Weights of a small GPT-style language model, trained from scratch on English Wikipedia: 11 layers, 9760 steps.
MLP neurons of a small language model. Each row is named by its layer, matrix (up: input weights; down: output weights) and neuron, and shows model dimensions 16-111. Each number is 128 + 32 x the weight over its row's rms, rounded and kept within 0 to 255. Numbers have three digits each.
Before each neuron's rows, "fires after" lists the tokens most often just before its 100 highest values on Wikipedia text that the model never trained on. A number after a token or word is its count.

fires after: "\n" 21, ")" 14, " medal" 13, " /" 7
L5.up386:132149132106154106116143168158108156124172110080115037191101094145076179080151166133096131157154125062098115091098145129196175107172139151144156148155113062098099114147168137168138187106132094124080118161144200134091089111152124112107135121112096171114123078101118121119081174142105085161
L5.down386:110134161122155156116171162082127119127139066074096073224120110146130138087133175089131074161149103083113122138070094129113146136195110165123112114152128142083140150131108080075180128114150190158117127171151131198131041135169169105159166155099130148078125074142148116141058144143146117119

fires after: "-" 35, "\n\n" 30, " \"" 5, "\n" 4
L2.up0:094114102150095137119100157103160138131126088100249118144132118130199147073099167174116113107148088106136086141142124115173105093147111128161153162147092068118088104164163101109107123128088147211060172148130131116114145135136149147153127156106117152095088191123193131126120155232142101114
L2.down0:128124142104204091110168149122157110175088113072126136114126131159192148092068119163122094184159159120150173117185119117086123134078115084110068115107091144046141168191148109121149122150087071147134153206143137146106096062127129106171156120150112149065124171110113121098138141110139119128

fires after: "\n\n" 39, "\n" 26, "-" 9, " •" 6
L2.up146:077112094155089093170136130149134106126178123133144088131166120141066089093115136115133098113126096163124138190134120127126163100168168144171137136153151125084114099173154139165095128181078117176086126135099150140124110132173163128149107103139173112108086125123108079122138123141108130083
L2.down146:110137119101134121103087127105161044167123056132122156128180144189144109157117063138143119138154148089132098142069148123112132105116113098135160152068119158161176153102097062110142089123241162059130087125119143094105170110089140134125132090152139148075144150182182126188127130109170169082

fires after: "\n" 71, ")" 10, " pm" 5, "\n\n" 4
L2.up453:097112086139159189097148152143139131144147119143096113154163097175097062084100140056151088106125140138166132134080097096122139116169160086141178117151178142102112181106098107079084142181120127123124162141145168080166084074186124152074132152090159153144121114141150131169103125150125081143
L2.down453:121151095152161126173174106143125158130132150134075079132108146108096093128106079081073097132177125153142095114146077197139117143086158135061092144153133122197169141197147119097108128102084093137118115176108081133146063151161104149082167150120122127100134097154096207155084154153113148159

fires after: " (" 67, "-" 11, "\n\n" 6, "CE" 5
L5.up70:113133120153111128146134164194105157094150135108111147118171185097123151153104117127062073057135078153135173144096093113121101121194133111166139203102134090138126144150125146130150139152074093143089159094123169112149168042154134150156118132111134124178108107144156104147079125164145140120
L5.down70:186145125090140125111089111121110094151131103072080149087117118169178150135136130145174126187166172066082127145116083136071134147134104155124053124101094156153119082131097114210126144135057145102109133084137166160173080097122116110089153125141140197208147082136128133164131131095163123127

fires after: "-" 24, ":" 16, " (" 10, "+" 5, "\n" 5
L4.up321:077144149145110131085149206153099101124110147110097164113146142135127145168147135100124062140118124192126195166151169111106124108212120129142187157144179184086111089127112154119174116134151096167098107129081145133092103077215125130112128091145101125138104118136126080125109120227084089132
L4.down321:151133107076104159127120139145161067158155155160180162192164148075172073209127105189144113097190130112093136143153111154166142122125137158141145140095138089170101111115138142167105162166084183127147119149154121150151153118115064125162122153085126152129155152167092106136133113116166174073

fires after: "\n\n" 33, "\n" 17, "=" 11, " (" 7, "|" 4
L5.up233:076120107126114118107114140144184071110153111134119142135127160125115135094076114135116112107167123192118092180162059072120105117161128152141126189105118117150155143166172158167114146093092118083116171201116164101188078094108108107083106112131075181155136095130161074119133093138109120059
L5.down233:155086141115122167110138113128147136087102132052120161139124139137128138186143101088101107100145165117147111113133188224138145147108114110111222173109151178165084177150143133097098049096128134111122171132090105186112094119131162132105160113159176091122124137089121154155176174074146052151

fires after: " (" 70, "–" 17
L2.up134:099164122108082137145154133115187167079161145029160113147147141113099142124144132146115067128130111167068142186107116098140088114164121116096133136146125165114109156087151087147050167115120123133076119166153129085123116101134139119139160133088154160124123087164132092106105101176148115125
L2.down134:145129078110101093095093147074163150131172117084081143133109133166151138141193113123158117115109168137096150077088114126087166131131117137129121174178181136090110162142061135124113131211109127111104101101081100124130124131142098157068137187136204163118124117152099170187147141161136130131

fires after: "\n\n" 50, "\n" 20, "." 7, "Un" 4
L2.up334:073175113140133161067192140114127143101073138133166133131142074121157124101115119070145075133203122105121178169116105117150112084144123079069176149048142111128078175146154116153178192151114067130122140138105151111121088115119160139123147128137148119121149220147108144127147137093149164090
L2.down334:120115147089181110194113138162128178140120162162144081127075146200111133084160142093163108094149120107137099066123121169088107107161137110078118160109182216097144137161138128161098103151147136083109107081149092125130119135162145121121110172161140120110113159152139157037137141148115147097

fires after: "," 55, " is" 10, "\n" 7
L5.up389:144161172118108134152172161164106116110112120153177143141161137126086167106122143139124143118175101124067193146099106082134122121102125082143131171057147084138069162163147122158141203167073103168096104134120171112150114034157118171080177111113070110057078111141083141114126114171104161140
L5.down389:108131126137076117173109163103118137137119038093089097143122162176107048135092161103159120118166236154135107017129133113187119080177158147137121130171116160130107117116124104141083071137114150150119126138185152110130093161156079136148081135140150138100122103093145100096093111159095073100

fires after: "." 22, "-" 12, "°" 11, " (" 6, "CE" 5
L4.up285:096125134134096133093138168129120129073186149123139187135160176124148143167121153111102124103119099115151210148153091075163159096141128141203148178090152131115037164152128096131116147121092113188129155131149115135146134105192137182121061163109125127039058113150128151154131185155141149155
L4.down285:117168079154121178137152129165108135139124137124130167162136136105169114145171122114129124113161125126160167057125164104119073129119142176090199147113194129127130189085110105090157162120086215081115159167155118106110134145180194145160196057134153156075149108106132170091117106153131103154

fires after: "," 40, ";" 10, " (" 5, " " 4, " are" 4, " [" 4
L6.up103:120195083139128130134145136221152092153169091109149041186129140116118075136112152172086129083145126097141105119094114098078161121179137069202112147144157116153136136222102132096130179127171146084106100121127154144147136113143161190121127137115126113048173131109094044155102095135079136152
L6.down103:198128124156140138091140080118073116117129151054127140116118129110132073125094111068139063121141132154180133094189046132124150118120131139119140166236096106150089104137113158179130123120124127119135127165109074171112150163106147112161093102119089174101135108156103149180191110136132135116

fires after: "," 33, "." 29, "sq" 5
L4.up141:165204138130100122123110188107117140136107134145190132099129066060099146165118183095128113122166125148075140129133107116143141142132085082124135098098151100103121148121180090108184143140098138187093108097154155162114114091097200152177129127141087158142153152127106097145055153186094143098
L4.down141:148115112175144185090134132156088141156118147120131130123151114105084074139122102110076044150110132148155145159117126132094110137136157162173193022169112121134117083155089133149157102099156141176129091126097130169173117130091114200099115139113154140148135189162133110089123122100119078069

fires after: "\n\n" 50, "\n" 33
L5.up190:100143064131139152137133163081100083119142170099174171152125108118113131113181132119108114103155152166122133128126081120113100133152127110145155189127117147079151123137130096144155190114108086157123164146121154119154093102129162131159150130116156134123068120152080084125075071138120147105
L5.down190:114120098084160164143144182159153133080124206079054191152110129156129147154130125108172142099176153169169102139088104177101152185134143132105124124106124207160136162141132098127100136152100086128104130189074163103137130119113139122133174137135169117080120113094123095079102120109124109174

fires after: "=" 39, " (" 8, " |" 7, "S" 4, " " 4, "\n\n" 4
L2.up265:132150030127151192184129167143130158142106144000122169134057122129113101125134129143079081142162139123111118121158066121175124120126099064118163139113179163137150158115116110171112164093089097145113134153144169127192117167095105084114145120128170139132082156138104113092109169109087073128
L2.down265:097108105136040089142139124132120077155182163137107140124151128101112173130109161111173147117160194088139141125119145161116084128148219120166161120160114166119152147109177194083094125113135102106134193103155146123100118156148145155133116139123123115117096111182083060146148092098195130106

fires after: "-" 16, ";" 16, " (" 11, "," 10, "\n\n" 7, "|" 6
L6.up344:145122147117094167181150114146170152087116098122182159108124201107112152112044112096097039038151081091108106091118127082136100078157114149161166155125133151088149158157138103146126184112123104150119125147122143098154086082157122141165115122117082087058116097087194126168142038132174141149
L6.down344:137130149129148149107189118150155135124129124103122152130102163078093065104184138148130171148126148177081110149179131182132143121182090112074156188101173189145100129160104132192090087175085168129176138057081071146158142142180084123132110161124116128173096115103121128128163162126135187119

fires after: " (" 32, " \"" 19, " a" 4, "," 4, "-" 4
L2.up233:145117092117115179129122192156138103126138112095174122140193124106108117113124162118094120098218133073137132142131133147098094137139125084142081153135138112090097110186182084104189164124157165159059145160153172139178141126143233133165130091123130203103137115145187080139092141161125108113
L2.down233:119105131125147093127135163168122142128154145081087159136125134132147124114087089165123113144138177147115138123147137162183124140118082138073066136096113109099116109174092139209133167147108167085111188155191165148124115107156135157117105082113121117116125065170116132098114103121152114129

fires after: " \"" 40, " (" 17, "\n\n" 6, ":" 5, " as" 5, "\n" 5
L6.up433:147170123126178116130153119100127089057142173143155142123079109114110101173146151138019103111113112116144104158131099137078101117136134162154116108064135076114125126167113125169130174147119143117128150113093165108153080069159158124061132167108097132135125193117142082112167116123091095115
L6.down433:104107162161120183084079087132085136187171108213089143126183158060093151100110052109116145117194133143145125111095104114095153106146127137102154072174164093165124155157129148128136132116121106098119134099165118104103151129178136168120117130107162112133147065140111193108097128054114137150

fires after: "\n\n" 27, "\n" 16, " the" 5, " a" 4, " \"" 4
L5.up301:157160076116112069130122169162133111164154150115183154114133097107165086156116110100093070131199131121126160103112178102080141109138134114159135124108125160103123122106127089088122191132147111141136185168150196092162095089129161160096093166151122119231117153088117111119075138166113053079
L5.down301:095091158177126098144133122143108162159119178168164123163133182153160083080112151097143154131188107102150157120142137103129182126096136182077073126145089131190207119194127127100148082104132097151141121155127177075092122117151140149102105148171112053121158147139155090078141124127123160125

fires after: "\n" 35, "\n\n" 21, " Team" 8
L6.up459:073143047196154115166116196141109120112122132124142067173130136135093073150090129150128113162176139133167097165122109151126187158158108112136094134136113053111128138153130131091125133073138181168129133155095164142148105089140119109127119117150145201130113075121112121128115155123106065056
L6.down459:197132215133131161137144084110133095150090124032062160132158163098128134134169093072137156105130120085138125107159136099099132135155158100138097131125087119111158132132137110138104104113197100145141133155151185194073099141144102179141167130085117094101106114168145088137136066128132191051

fires after: "=" 30, "." 18, " In" 4
L5.up129:092128120130126066141072211117168076119174111103148108144059103099101145087082176065092109115111084119106129180142041129128109143163147166062083157129166133142110161075138146159204152108098043130121143132124145148132140112133100151153109088159154103103090116118143162125081109194158087126
L5.down129:129120097087117126140156092160146127074126110089151108154131114136187137121116132123042126060063152104083074150188082151141126172173104072143142183162144102088130122119157135120156112083131059116141138105158093175114123158098117097152114146122082150123130102130140175179075119177156152109

fires after: "\n" 34, "\n\n" 13, " |" 11, "." 9, ";" 5, "|" 4
L4.up127:095142101081145099156129196118100059148174128126219094170176077145125135095111119093106090150111085123089149135116094130136117098148178149148147151158072132055163085100138137126157170147089092207130148135132162086138131126124150171139158140133166167139136146131188086145100148167160159128
L4.down127:182132133120179112132081099114152111114169161095136109125076114112161141061149162182143139160124160107141144095074136077131137082158099124150092110176088147127124128133088170087133072105081101121107066131133128138140131177119086092116066123126102122166119130091188182129154125154076169118

fires after: "." 51, "\n\n" 7, "=" 7, "," 4
L4.up343:080141124098127154179122120174105092092160128124153093147083089126136181085154117142103113162106106125084120206151146106098089134143129121042126139112142150138160110116154122171154190109162029190096127162160135146128134092120113053110206133111149168103161104131182113041090156137087117078
L4.down343:139142120132144111174115159133145133122122161071135152110127103146157103132097117136179130147131079148124118156110193135124082150122121137150141250137126117132122099103182122144087112118133111069120132100110081225105179096125128082157083074141118102109116155149135146144100136181125145136

fires after: " the" 25, " St" 22, " The" 9, " his" 8, " New" 6, " J" 4
L6.up146:103154065150171108142158193077105141072100140115130131156153125144115131177105143110069127074127100127027091118123110109157128139168090190110173145125142160137147098102080132097132120115181163134139131164118147124234115165135078089117139123103075112156123120139126103116113060070114181042
L6.down146:173129131152236134140103113149131109123145085156120120110170158122089109180124149145138182173117100148060137148131121110125177121126094095127103097078094093113155161130146190123113150084096162139178125123117074209090086074141168132119126197149123115126119163155160119154116079140134125124

fires after: "The" 19, "=" 18, " The" 15, " the" 12, "\n\n" 7
L4.up20:110147098139123062113148142106112120097099131099129142137127137177151135091108165111076135125141085132110111159170115137185109148159098168118097140147116157135155126074103112161168161132177106159106101203092137140101109138168104163122202099110090115145139138126096073097190088118079152056
L4.down20:129094107095098171156122126142119148129092124104109078102121163136158175198089103124098146098158069103149142139128096113147161143165098053134138156103151064168110169092129107133142130099133089085120133067109137194140140067070078168141137079095100127114128053151121145177144126173131119203

fires after: " (" 75, " \"" 14
L2.up75:117131086130103148124178150144152137089145134075205129195116114089119140071121155145083126111128074129134107180117107109219110124181101102155146160060135076162119115134123115127093168125125141161088150161136160132132107073146115116167161140150137136098138124207148087092121150178100123110
L2.down75:083111105115130093173115127139158087183159095130078145105117106159151166107110084089171129164097188148163077140086119138087091181125114107079109149109127126093143160140105089106140129177087199105161176124074138070114075158112121116153182130147187182059084122094127157156113139119134180159

fires after: " the" 40, " The" 9, "The" 4
L6.up402:081121110077161120129116148149133162134123069037105132125133132177150165144094131100089115130134142105115112134108121136178152137124075143114064177197161119046162100142140078155091102093100103158114171133135130132160095137113097143175146095141185097157137118093190107081150130162068135106
L6.down402:137076147098124186101120127132132194096169130082193147111098172096109091173104156100074098102153209156174195153119147103133104137141133141136157120105165187195091118137141146139123146157119100184058123183092184100172136150128100167162128146143096125135102136108138108164119094120095137117